Part of a small language model's weights: learned and rotary positions, no biases in attention or MLP.
MLP neurons of a small language model. Each row is named by its layer, matrix (gate and up: input weights) and neuron, and shows model dimensions 48-111. Each number is 128 + 32 x the weight over its row's rms, rounded and kept within 0 to 255. A neuron's up and down rows have the sign that makes its largest values positive.
A block is one neuron, or neurons of one layer that tend to fire together. After each block is what it responds to, as a language model described it from the Wikipedia text at the highest values.

L2.gate485 [ 96  89 173  75 134  98 113 137 125 120 147 110 171  74 112 141 141 165  97 168 118 122 150  95  82 183 137 113 101 155 118 139 162 125 166 174 141 101 162 127 127 159 163  87 183 111  52 140 108 107  59  89 125 105 144 155 144  79 146 117 117 157  79 190]
L2.up485 [112 144 126 109  83 154 130  84 113  77 152 155 114 130 123  88 126 121 120  67 208 122 161 129  82 130 159 131  88 135 111 144  90 119  99 136 148  87 108 169 171  84 160 154 128 139  79 104 141 118 129 112  98 101 150 155  76  88 155  98 128 133 128 115]
L2.gate775 [ 85 153 150  74 131 159 174 136 149 128 150 165 106 125 116 112 145 144 116 154 111 117 150 154 127  86 133 127  87 113 129 113 121 177 149 153  83  97 120 153 145 102 120 147 139 110 134 166 172 112 166  62 109  95 138 169  85 131  97 112 108 191  96  87]
L2.up775 [110 137  67  72 144 168 126  71 119 140 114 150  82  99  95 106 131 144 136  73 105 137 151 135 159 109  96  84 115 118 121 101 152 118 116 123 153 146 103  99 187 137 125 122 111 125  92 166 187 151 181 104  90 118  89 123  64 126 161 128 145 102 143 152]
L2.gate1031 [119 128 119 116 141 178 185 121 108 109 114  72 154 121 132 166 105 163 135 102  72  89 158 116 109  93 144 143  75 117 164 176 146  85 151 105 146 106  97 107  85 119 153 113 158  92 114  96 164 118 111 150 138 143 154 134 139 166 118 134 131 152 103 148]
L2.up1031 [153 155 156 178 109 132 142 155 150 103 143 142  99  94 131  67  93 117  79 165 161 166 126 119 103  59 162 164  74 113 157  47 103 148 148  83  96 113 115 165 107 102 161 106 143 151 104 102 210 168  91 135 105 123  62 100 159  96 143  94 108 142 191 120]
L2.gate1381 [122 126 122 152 169  72 110 160 116 144 126 150  95 115 139 172 164 161 100  94 165 140  93  66 102 107 201 114 130  82 149  99 113 102 187 184 125 111 161 129 150 129 133  86 195  62 153 159 170  99 141 158  82 138  81 140 141  71 146 124 136 164  96  98]
L2.up1381 [127 114  82 140 129  84 116 153 147 128 160 125  51  89 178  84 135 131 172 122 151 105 141 150 174  97 117 217  91  95 151 103 136 119 182 147 163 108 179 178 117 131 150 118 149  93 137 143 161  67 144 163 137 126 124 160 124 127 146 160 129 118  59 133]
Responds to: The word piece right after an opening capital or single letter, mostly after B or M, in names and words, e.g. B-res-cia, B-ak-r, B-rad-field, K-ak-dwip.

L4.gate376 [180 144 144  86 135 164 133 111 116 151 179 143  90 134 202  95  90 126 151 145 152 185 125 117 141  96 103 136 143 135 132  95  87 117 126  90 125 145 111 153 124  83 138 154 117 133 133  84 115 114 124 191 135 112 107 112  87 145 175  99 115 106 129 198]
L4.up376 [170 111 140 181  83 129 174  85 105  85 146 114 145 123 105 152 151 100 131 137  67 103 178  24  88 150  81 121  97 121 140 138 153 118  94 112 154 105 200  94 148 148 138  43  71 170 118 117 122  69 113  98 127 172 157 138 152  42 148 143  93  86 100  86]
Responds to: Sentence- or field-final periods and closing ")." in list, table and catalogue entries, plus decimal points and month names inside dates, e.g. "1986.05.16", "56.77", "31 May 2002".

L3.gate272 [ 36 137 176 132 107 141  99  96 139 119 147 138 111  91 131 155 135 160 182 106 120  66 138  95 119  96 145  88 110 193 106 119  69 107 200 173 136 122 153 115 165 155 126 120 154 146 146 138 163 137 194 135 153 108 133 121 105 126 122 170  91 151 122 174]
L3.up272 [148 115 130 160 103 140 111 103 113 146 109 115  55 119 127 111 136 123 162 154  84  75  94 176  67 163 136 124 133 106 132  92 126 112  80 117 131 125  93 114 136 114 110  58 151 151 125 181 174 113  89 155 181 107 130 114  89  90 166 124 121 130 117 139]
L3.gate277 [189 129 157 152 156 112  97 112 121  56  97 130 161  61 159  88 151 125 154 169 112 144 132  98 154 201 150 190 109 163  66 153 111 126 102 134  94 149 130 110 120 133 137 115 201 174 147 132 183 162 112  82 142 144 102 120 131  90  92 157 146 135  97 104]
L3.up277 [160 121 109 120  68  92 127 125 135 106 147 133 145  96  64 131 123 135 173 115 119 116 185  90 114 111 111  97  82 146 120 134 144 185 128 127 153  83 129  91 196  96  88 117 105 148  91 172  70 142 133 136 152 107 143  73 156 127 135  73 139 133 128 116]
L3.gate294 [ 92  84 100 128 171 140 100 123 210 110 103 116 115 104 109 165 157 163 126 146 153 166 118 158 142 152 186 114 153 136 109 118 132 102 113 151 134 201  72 157 122 158  86 147  90 195 140 150 193 143 186 114  64 149 127 119  84 129  85 138 111 150  75 117]
L3.up294 [ 81  83 129 128 169 158 134 150 218 129 115 174 140 151 142 209 117 114 141 113 100 166 103  83 157 139 154 104  82 154 157 113 113 164  90  64 174 139  68 187 160  91  98 153 126 133 135 103 120 164 151 150 151 101 122  86  53 147 100  95 155  50 165 183]
L3.gate382 [ 80 118 122 113  74 140  93  67 199 156 157  90 122 159  97 126 160 160  65 159 181 146 141 131 119 149 119 156 112 123 120 196 139 113  97 161 133 210  93 153 153 132 192 128 137 134 107 180 163 170 123 128  94  93  70 111 104 109  76 104 122 167  52  99]
L3.up382 [133  69 146 132 148 136  99  83 192 109 127 123 140  64 141 166 108 128 129 117 154 167 176 100 174 148 133 149  81 173 140  80 128 137 138 160  97 165 116 114 141 169 143 237 121 130 102 123 121 201 160 131  91 169 142 135 134 175 139 127 148 114  79 155]
L3.gate675 [134  73  83 155 116 152 144  87 150 153 147 110 167 105 164 149 225 159 124 172 144 139 111 136 169 145 123 121  78  80  94 125 109 120 127 115 154 121  64 179 107 106 148 107 186 169 167 134 100  83  63 127 148 116 113  88  54 136  81 130 108 147 142  70]
L3.up675 [143 164 119 100 128 132 151 102 106 104 169 116 179 111 147 102 152 114  97 140  66 159 138 104 189 148 115 158 119 135 130 158  95  79  82 108 204  90  65 169 105 142 101 122 184 124 109 159  71 126  83 134 137 125  96 105 115 133 125 130 162  62 157  38]
L3.gate689 [114 100 130 185 114 121  91 190 149 121  96  99  75 154 115 164 142  96 107 160 125 135  95 122 120 125 145  87  91  89 112 156  87 123 120  63 184 167 120 139 148 124 157  87 109 114  76  92 127 108 105 162 154 185 150 168 148 132 159 157 141 155  87  50]
L3.up689 [ 85  75 165 105 162 128 143 138 103 138 112 133  99 170  79 121 140 118  85 112 130 164 145 185 121 109 110 139 128 142 183  96 168 142  68  95  98 139  93  96 148 105 183 113 113 185 142 107 152 116  96 130 101 147 112 136 136 111 195  83 178 119 139 139]
L3.gate962 [160  94  87 126 122 111  75 131  73 108  98 112 148 110 148 104 144 146 103 144 134 159 194 128 101 186  62 172  71 150 144 168 119 110 142 142 166 131 115 164 137 129 150 144 127 165  96 156  62 223 101 120 200 138 112 152  97 159  94 157 171 114  75 133]
L3.up962 [114 126 127  98 103 205 119 183 137  86 126 158 119 137 149  85 127 154  95 144 177  78 101 100 152 139 139 104 155 145 138 137 161 136 145 135 107 159  92 100 182 138  75 129 156 102 147 158 142 119 172 132 156 110 111 167  94  84 113 126 127 145  88 192]
L3.gate964 [112 138 145 155 127  70 151 151  89 106 145 159 118 117 124 159 111 134 141 137 117  79 129 126  87 153 101 114  76  74  71 169 114 138  95 127 134 147 143 104 120 121 107 128 110 120 204  98 125  96 134  66 113 179  73 147  99 139 104  92 115 131 182  93]
L3.up964 [160 132 103 157 105 128  98 102 132  91 130 107 171 130 100 158  98 152 115 124 100 138 118 147  51 157 126 131 141 183 109 105 149 129  80 194 182 123 120 103  89 145 169 133  92 161 118  95  69 135 115  77 194 146 145 102 147 125 154 144 129  98 112 136]
L3.gate1057 [135 171  93 141  86 136 172 113 180 105 146 125 129 101  75 150 149 112 114  75 124 140 172 138 137 131 101 141  91 144  80  91 204 123 147  95 129  79 115  99 161 161 149  95 142 140  94 121 156 133 161  73  42  88 111 135 160 147 137  72 121 127  84 104]
L3.up1057 [118 139  41 111 138  96  94 128 105 131 140 126 117  75 188 168 177 146 122 145 140 129 115 141 188 114 113  94 131 185 181 123  77 106 182 114 142  94 201 108 106 128  70 102 144 144 142 120 176 147 170 145  95 143 156  80 143 130 143 157 127 169 101 173]
L3.gate1073 [137 157 134  76  99  97  66 117 137 123 157 108 187 155 113  50 147 148 106 136 113 131 106 142 113 102 198 157 173 109 160 143 106 163 105 181 158 100 120 101 162  52 133  98 129 186 152 103 133  43 177  75  79 136 131 125  88 109 103 154 128  60 100 158]
L3.up1073 [134 194 102 103 150 180 113 121 150 126 156 141 116 169  96 131 119 130 169  97 100  98 191 128 147 156 146 149 128 106 122 132 170 123 146 160 135 129 154 140 125  86 152 101  98 141  97 110 115 114 131 126 120  89  65 140  85 158  89 132 179 121  92 100]
L3.gate1113 [141 193 128  64 106 100 109 114  88 175 138 175 132  98 111 123 117 155 179  65 188 148 195  95 140 169 143 131 155 131 103 127 135 162 140 151  84 126 157  94 212 104  73  82 123 114 137 112  97 156  91 132 134 136  56 139 133 150 144 190 121  99  88 120]
L3.up1113 [110 136 154 119 140 125  98 127 172  88 139 149 109 152 197  93 136 120 137 163 166 141 127  83 136 181 166 130 122 118 142 144 138 136 126 172 152 150  85 157 134  63 115 103 161 195  88 121 108 100 103 198 121 124 151 184 160 108 206 127 118 189 123 121]
L3.gate1306 [146 113 163 182 141 143 193  94  32 142 127 117 179  94 128 176 157  80 180 164 165 182 114 162 196 115 135 171 103 131 154 123 128 102 145 147 191 102 137 159 161  78 107 190 118 188 118 138 110 123 130 129 140  93 168 140 144 152 165 153 119 164 107 102]
L3.up1306 [124 103 106  89  51  69  73 146 178 138 189 153 127 104 229 153 147 191 164 155 151 120 149 147 151 154 120 132 142 194 179 174 186 121 179 140 128 150 154 135  90 120 156 146  82 105 145 137  53 113 193 131 139 153 121  66 154 136 133  95  80 122  85 133]
L3.gate1429 [128 109 109 119 108 156  67 158 149 126  75 176 170 159 142 159 109 163  76 166 104 115 142 136 139 112 161 126  74 128 101 153 134  84 139 149 156  85  92 152 124  86 118 169 128 138 148  84 147 124 124 138 121 134  71 133  73 127 198 136 147  97 131 139]
L3.up1429 [175  94 159 168 127 161 132 165  96 129 152 165  74 134 141 116 105 153 151 115 163 125 136  93 152  96 133 115  93 107 177 181 145 126 145 148 158 118 188  89  91  94 151 180 120 207 148 102 170 108 162 139 110 177  83 142 100 127 156  59 146 118 177 172]
L3.gate1835 [ 90 136 125 125 194 138  85  93 157  87 202 107 129 173  91  84 115 162 160  91 142 117 119 184 122 117  62 163 174 153  60 153 141 134 146 156 159 194 107 116 148  98  96  94 172 176  69 142 105 100 116 123 131 118 161  91  93 143 136 136 133  78 102  98]
L3.up1835 [109 122 141 108 169  98 170 105 143 146 126 110 128  66 108 150 135 120  43 141 108  80 181 122  77 149  55 176  94 148 135 141  75 174 187 138 175 139 122 147  95  66 126  85 136 148 178 131 130 163  76 133 130 152  91  86 128 116 157  48 147  89 107 106]
L3.gate1849 [177  84 126 138 122  96 161 180  91 112 113 113 126 146 145 181  72 115 102 207 142 144 120 103 110 146 137 128 160 141  94 132 178 105 148  85 154 129  63 128 131 120 184 138 130  81 143 104  64 147 137  70 157  69 116 118 161 158 121 131 146 105  90 144]
L3.up1849 [101 128 177 151 100 120 132 109 116 100 127 130 192 173 111 114 154 118 128 183 147 136 129 159 146 156 150 160 131  95 162 115 162  90 103 106 175 109 109 123 174 150 123 123 117  92  87 137 101 114 154  97 172   8  99 158 173 176 144 158 211 150 106 145]
L3.gate2025 [130 132 176 102 151 136 136 172  73 101 143 192 120 157  98  71 135 128 154 126  93 102 178 134 120 114 149 150 155 119  84 162  86 167 108 129 121 150  90 152 167  57 105 108 141 114  72  43 106 120 160 128 154 147 136 120 124  84  92 146 148 102 142  55]
L3.up2025 [ 66 173 126 127 101 174  73 116  94 105 124  59 152 122 125 126 108 104 139 131  98 178 143  96 178 121 162 198 157 157 134 154 127 159 142  98 171 144 129 125  98 146 128 106 117 120 143 127 133 126 143 124 144  98 132 165 136 161 135 146 111 122 108 122]
Responds to: Word-piece tokens just after a short first fragment, often after W, b, B or D, as in bandw-id-th, b-of-edales and W-ond-ers.

L4.gate1799 [131 112 143  98 146 101  78 106 130 137 160 137 147 154 119 179 126 180 101 131 160 119 160  78 113 162 118 137 110 168 134 118  54  93 149 113 158 105 118 118 126 113 169 154  95 161 162 107 165 176 185 129  53 182  91 110 189 122 105 111 151 156  83 136]
L4.up1799 [134  63 144 140 149 129 105 153 145 113 106 144 138 127 113 129 126 167 169 140 112  97  80 148 153 191 110  89  85 106 122 151 156 147 166 161 161 181  99 173 153 161 156 146 109  92 160 156 152 163 125 135 142 143 125 122 145 139 146 123 140  84 112 155]
Responds to: Second word piece right after a lone initial letter, mostly in foreign names (T-amb-et, B-agn-o, Ratan T-ata), sometimes words after "a"/"the".

L3.gate96 [143 135 135 132 144 108 132 115 140 177 144  98 117 103 119  99 116 118  85 107 165 162  74  97 107 128 136 144 111  82  93 106 166 109  84 145 152 187 145 104 127 110 142  88  94 178 133 101  81  84 116 162 175 124 133 111 164  77 163  91 128  57 139 110]
L3.up96 [159 144 153 121 141 121  84  97 123 128  69  94 100 139 117 187 126 126  94 124 160 117 140 135 110 135 119 120 165 155 187 111 140 133 163 134 188 131 124 113 128 113 124 139 105 196 113  82 146 194  96 142 128 124 171  96 135 135 134 180 159  78 101 169]
L3.gate258 [178 134 131 142 138 169  86 135 103 129 122 112 161 113  41 146 181 153  87 114  81 150  69  99 120 180  97 134  90 162 105 165 194 109 149  92 152 109 165 118  80 130 146  78 116 154 117  95 161 128 139 242 120 180 162 110  94 115  99 110  64 149 121  93]
L3.up258 [113 118  98 200 161 144  89 121 161 142  82 170 202  94 170 147 158 145 160 134  78 159 143 123  98 166 125 100  84 115  84 107 151  76 141  87 157 144 176 160 120 140 107 114  96 176 158 116 164 145 160 125 179 139 115  53  73 119 141 107 121  93 150  68]
L3.gate350 [140 136  88 106 170 164  76 172 134 126 113 158 126 116 127  87 119  98 120  99 119 177 108  51 121 162 177 137 136  62 121  83 120 101 114 174 117 162 102 111 154 118  83  99 157 186 134 139 167 146 146  79 141 113 125 164 151 121 198 200 114 111  98 146]
L3.up350 [ 86  99 143  90 121 152 138 180 104  94 142 149 169 148 122 111 133  98 134 116 158 124 204 115 100 148 202 105  89  55 148  86 136 103 123  72 145 137 118 114  81  73 155 177 114 174 159 166  93 153 171 148 151 113 154 130 114 131  50 117 151 160 204 123]
L3.gate402 [206 104 166  82 154 121 136 198 133  95 178 140 105 180 125  96  75 140  95  61 150 111 141 101  55 163 195 164 101 166 127 126  93 150 154 142 130 136 154  81 124 138 160 118 149 100 185 115 144  82  71 149 112 122  81 132 198 117 142  98 145 103 127  94]
L3.up402 [182 124 118 187 134 128 161 146  72 183 150 142 152 121  59 135 112 147 147 112 140 131 135 130 127 104 134  85 118 111 157  87 169 182 177  90 153  85 106 116  50 123 111 122 121 122 137  90 131 141 104 171 129 131 113 106 164 136 139  94 145 166 167 109]
L3.gate424 [137 158 178 207 148 116 173 119 131 122 167  55  71 132 105 150 137 164 124 132 147 138  83  66 180  99 168 126 131 153 174 148 102  94  99 137 120  56 128 138 116 149 126 178 158 157 189 158 128 103 170  98 100  99 158  92 134 143 112  70 146  82 113 144]
L3.up424 [122 104 116 131 153 137 124  98 115 121 110 144 148 120 110 132  81 129 150 140 112 212 127 101 114  71 153 142  93 124 169  78 169 141  97 176 193  74 126 144 136 123 109 126 117 145 163  58 148 103 144 177 123 108 185 155 153  76 135  61 107 160  82 159]
L3.gate524 [ 94 168 136 151 157  84  77 122 109 143 148 121 172 131 113 148 106 136 130 163 119 116 163  88  75 140 164  72  76 112 100 165 121 110  89 106 114 132 170  86 136 120 145 153  83 115 156 203 178 131  80  87 144 136  97  92 113 145 112  88 114  98  95  98]
L3.up524 [130 116 156 131 134 155  97 120 157 134 107 148 187  66 106 127  91 187 114  94 135 151  79  93 146 105 112  89 107 118 141 154  97 132 101 118 137 147 160 131 121 183 116  96 152 179 175 148 126  66 101 128 173 127 137 144  80 142 128 130  80 174 111  80]
L3.gate606 [ 68  87 141  75 141 110  69  79  75 110 196 104 151 104 123 131  88 105 165 128 140 156 132 108  95  85  92 123  57 106  70 139  58 177 122 140 126 143 107  43 114 144 133  92 127 112 150  75 170 144 125 108 109 160 155  74 144 161 116 142 184 160 116 178]
L3.up606 [ 87 132 106  84 142 110 157 121  84 155 133 122 123 107 138 131 129 108 143 132 164 109  88  77 141  95 145 169  96 170 119 135 111 106 176 134 112  80 205 136  93 141 121 126 121 132 127 130  74 107 133 109 163 140 115 153  66  92 164 128 140 142 147  98]
L3.gate1060 [178 158 180 168 104 134 135 145 133 161 144  75  91 146 150 146 196  93 156 178 131 143 160 140 148 132 174 119 155 139 149 158 135 117 120 190 103 178 126 108 144 135 103 144 159 105  52  95  81 148 155 107 147 149 111 116  99 176 125 169  79 136 106 147]
L3.up1060 [152 147 120  97 142 136 105 114 188 119 129 107 142 160 191 170  85 200 175 112 120 181 139 132 201 169 164 189  81 100 159 188  89 167 138 102 100 147  94  68  80 144 112 162 124 168 134 101 135 142 144 178 196 117 116 125 139 120  64 169 201 133 130 123]
L3.gate1063 [160  85 140 159 183 133 127 131 158 135  30 136  57 113 122 160 155  93 143 111 125 117 135 169 133 160 151 193 103  74 168  86 114 103 183 191 176 181  96  80 146 112 168  66 162 117 138 125 136 150 100  99 125 172 132 138  82 111 123 140  89 124 115 165]
L3.up1063 [174 119 183 122 122 124  92 149 102 152 160 135 111 123  92  96 111  65 110  95 128  91 107  94 129 184  91 157 204 153 126  76 116 164 151  88  70 168 135 110 119 147  98 156  96 142  96 112 171 139 131 112 155 146 127 142 158 123 132 156 134 131 193 139]
L3.gate1430 [153 108 184 136 148 155 156 148 123  90 123 129  99  95 110 103 114  94 126 147 113 141 153 196 132 148 151  90  67 135 138 107  90 101  93 109 122 157  66 177  86 116  61 173  69  47 173  92 136 157 184 154 174  58 117 109 131 139 166 108 106 179 136 126]
L3.up1430 [159 111 123 158 126 136 144 138  63 104 156 145  70 132 127 113 127 127 145 142 120 157 123 135 156 105 134  79 121 106 107 120 146 134 136  64 154 202  80 126  75 121 106 148 107  91 121  71  18 122 170 104 165 105  97  96 161 117  98 144 169  93 111 179]
L3.gate1442 [ 81  87 108 124 163 150 183  84 137 146 169 100 129  76 169  93 115  97  96  94  98  94 135 131 135 167  93 161  99 163 130 136 129 152  90 166 182 147 125 138  91  90 171 130 164 149  90 172 177 139 106  82 164 146 111  61 131 141 145 109 164 153 147 119]
L3.up1442 [139 157 162 126 129 157  90 130 135 187 118  86 139 155 143 172  93 144  73 129 146  66 115 117 134 162 124 178 134 152 115 158 128  83 150 117 141 180 138 163  73 173 158 140 128 170 144 126 129 129 111 140 136 138 166 132 163 152 146 129 142  79 148 106]
L3.gate1653 [179 135 127 135  92  58 122 159 184 129 122 105 127  94 119 114 187 100 160 121 105 142 115 116 115 130 142 107  83 120 110  86 175 107 150 162 138 119 148 106 141 126 143 156 121 101 151 169  93 154 131  68 141 137 138 139 129  74 130 144 156 100 148 107]
L3.up1653 [120 157 161 151 178 118 157 152 122 179 126 209  94 132 163 175  59  79 152 163 145 147 127 141 100 110 137 146  86  70 173 169  63 161 109 126 128 110  77 139 129  94 117 115 151 105 154 136 168 116  79 163 126  60  63 135 145 111 122  94 148 158 119 155]
L3.gate1819 [118  86 167 168 137 167 129 176 124 140 172 156 128  75 107 136 188 132 147 101 143 184 165 129 105 100 171 176 174 205 174 133 117 118 173  99 119 119 107 111 148 159 139 124 140 181 139 174 112 137 119 183 140 136  93 112 120 136  97 111 106 170  91  94]
L3.up1819 [188  94 108 148  57 103 111  36 140 138 124  62 118 127 123 109 121 180 119 119  96 108 150 144  70  94  97  68  73 129 102 100 200 135 108 101 141  80 160 148 156 162 155 193 211 113 123 100  96 107 119 139  99 144 119 134  98 142 105 191  60 163 144 142]
L3.gate1863 [133 199 142 178  63 175 132 101 107  78 221  96  78 137  85  87 164 156 161 153 107 112 123 111 101 136  84 107 112 106  80 110 113 170  69  94  63 152 148 111 150  89 137 159  46 126 104 109 116 151 146 165 100 157 179 131 126 147 123 169 131 125 101 156]
L3.up1863 [122 111  75 154 164 167  88  64 143 143 167 108 108 129 156  96 120 139  87 120 117 169 137 122  55  74 190 169 103 129 150 102  74 111 160 160 151 167 162  72 151 139 153 122  64 110 150  57 102 174 105 126 129  70 118 174 180 143 195 105  72  89 100 148]
L3.gate1928 [ 77  57 115 138 147 198 151 108 124  57 165 171 172 104 125 162  76 138 147  93 172 159 152 155 144 144 140  72 138  82 134 130 148 168 176 139 127 102 145 149 157 140 131 142  86  49 129 122 103 123 101 168  80 171 107 132  76 118 161  99  72 198 151 135]
L3.up1928 [172 150 147  77 135 129 135 105 136 153 159 107 170 151  92 169 125 124 112 138 130 142 172 186 102 107 202  96  85 105  86 103 184 111 106 100 170  96 110 113  73 138 107 118 131 131  95 106 102 135  76 143 151 135  84 116 167 179 106 102 118  75 165  95]
L3.gate2016 [173 124 172 177  83 149 132 114 153 100 151  95 151  67 146 142 143 128 131  90  93  89 154 178 137 121 154 124 155 117 100 133 186  97  86 138 198 111 135 144 122 179  67 203 147 160 123 134 173  70 158 149 139 168  64  70 198  62 105  84 164 171 124  98]
L3.up2016 [152  87 114 143 107 122 100 111 134 105  77 112 135 142 148 108  70 114 132 118 108 174 104 155 169 145 125  90 145 130 118  76 144  86 135 155 135 157  78 112 138 165  80 128  81 169 146 127 185 121  63  81 142 131  83 132 154 175 194 111 138  91 109 126]
Responds to: Periods that don't end a sentence: after name initials (J. J., John D.), in U.S., and inside dotted dates and numbers (1999.05.26, 57:04.7).

L2.gate363 [130 151  96 199 139  90 163 116  94 146 161 154  87 117 105  96 146  72 120 116 163  86  87 118 163 175 118 101 131 143 119 121  76 126 143 129 176 152 124 100 152 164 101 111  86 149 105 111 137 109 104 117 119 132 144 173  50 128 121 105 161  80 145 113]
L2.up363 [119 130  77 137 135 115 162 190 171 103 126 162 103 109 134 136 117 128 109 127 145 133 132  86  90 152  96 113 168 163 116 154  95 160 153 100 117 197 141  92 108 142 133  85 116 107 101 148 135 171  79 145  89  78  79 105 115 151 163 146 114 124 111 161]
L2.gate966 [160 139 146  56 142  80 146 145 106 111 155 139 147 145 154 105 109 145 150  80 158 101 114  70 115 130 122 159 135 118 123 148  91 119 151 179 130 147 102 130  91  97 129 144 106 126  89 102 152 127 126 148 128 141 114  89 118  89 180 119 109 151 116 128]
L2.up966 [113 171 152 196 175 100  96 152 147 185 129 125 131  76 131 125  93 116  64 143  88 150 169 127 152  83 145 168 160 180 148  79 132 117 126  95 148 147 109  95 162 192 151 145 136 118 119 172 159  98 102 172 147 164 133 150 110  87 145 118 131 164 126 147]
L2.gate1224 [154 162 150 158 105 111 171 134 158 157  86 155 123  92 203 145 126 140 186  87 161 151 152 173  78 141 188 144 116  82 139 128 109 168 131 155 136 146 126 122 171 143 191 148 120 104 118 126 114  99  93  91 129  88  87 114 114 136 223 166 123 119 144 172]
L2.up1224 [127 104 138 138 120 182 138 159  73 128 153 144  99 127 133 178  87 106  98 193 130 107  64 106 150 124 158 157 173 150 132 141 116 147 175 194  89 192 138 134 198 127 107  96 103  93 125 160 166 106 136 116  91 155 135 109 124  94  56 103 131  95  71  51]
L2.gate1388 [179 121 112 140 113  87 186 112 134 129  80 163 144 106 106 180 107 141  37 104  89 173  87 139 109 140 134 109 146 101 123 102 116 136  92 129 156 101 153 115 161  60 150 130  67 137 127 114 107  95 129 159 174 128 129 187  98 159 166  84 116 110 115  93]
L2.up1388 [136 132 121 153 131 134  98 154 149 124 152  89 160  77 134 118 163 132 163 172 131  98 112 155  77  41 171 202 189  91  94 116 129 129  93 204 125 149 103 103 193  97 149 144 149 133 183 127 113  56 107  88 127 154 161 177  93  96  74 143  92 133  97 115]
Responds to: Tokens right after a period inside dotted strings like dates (1986.05.16), web domains (.it, .cpsb), abbreviations and initials, more weakly sentence-initial words and table cells.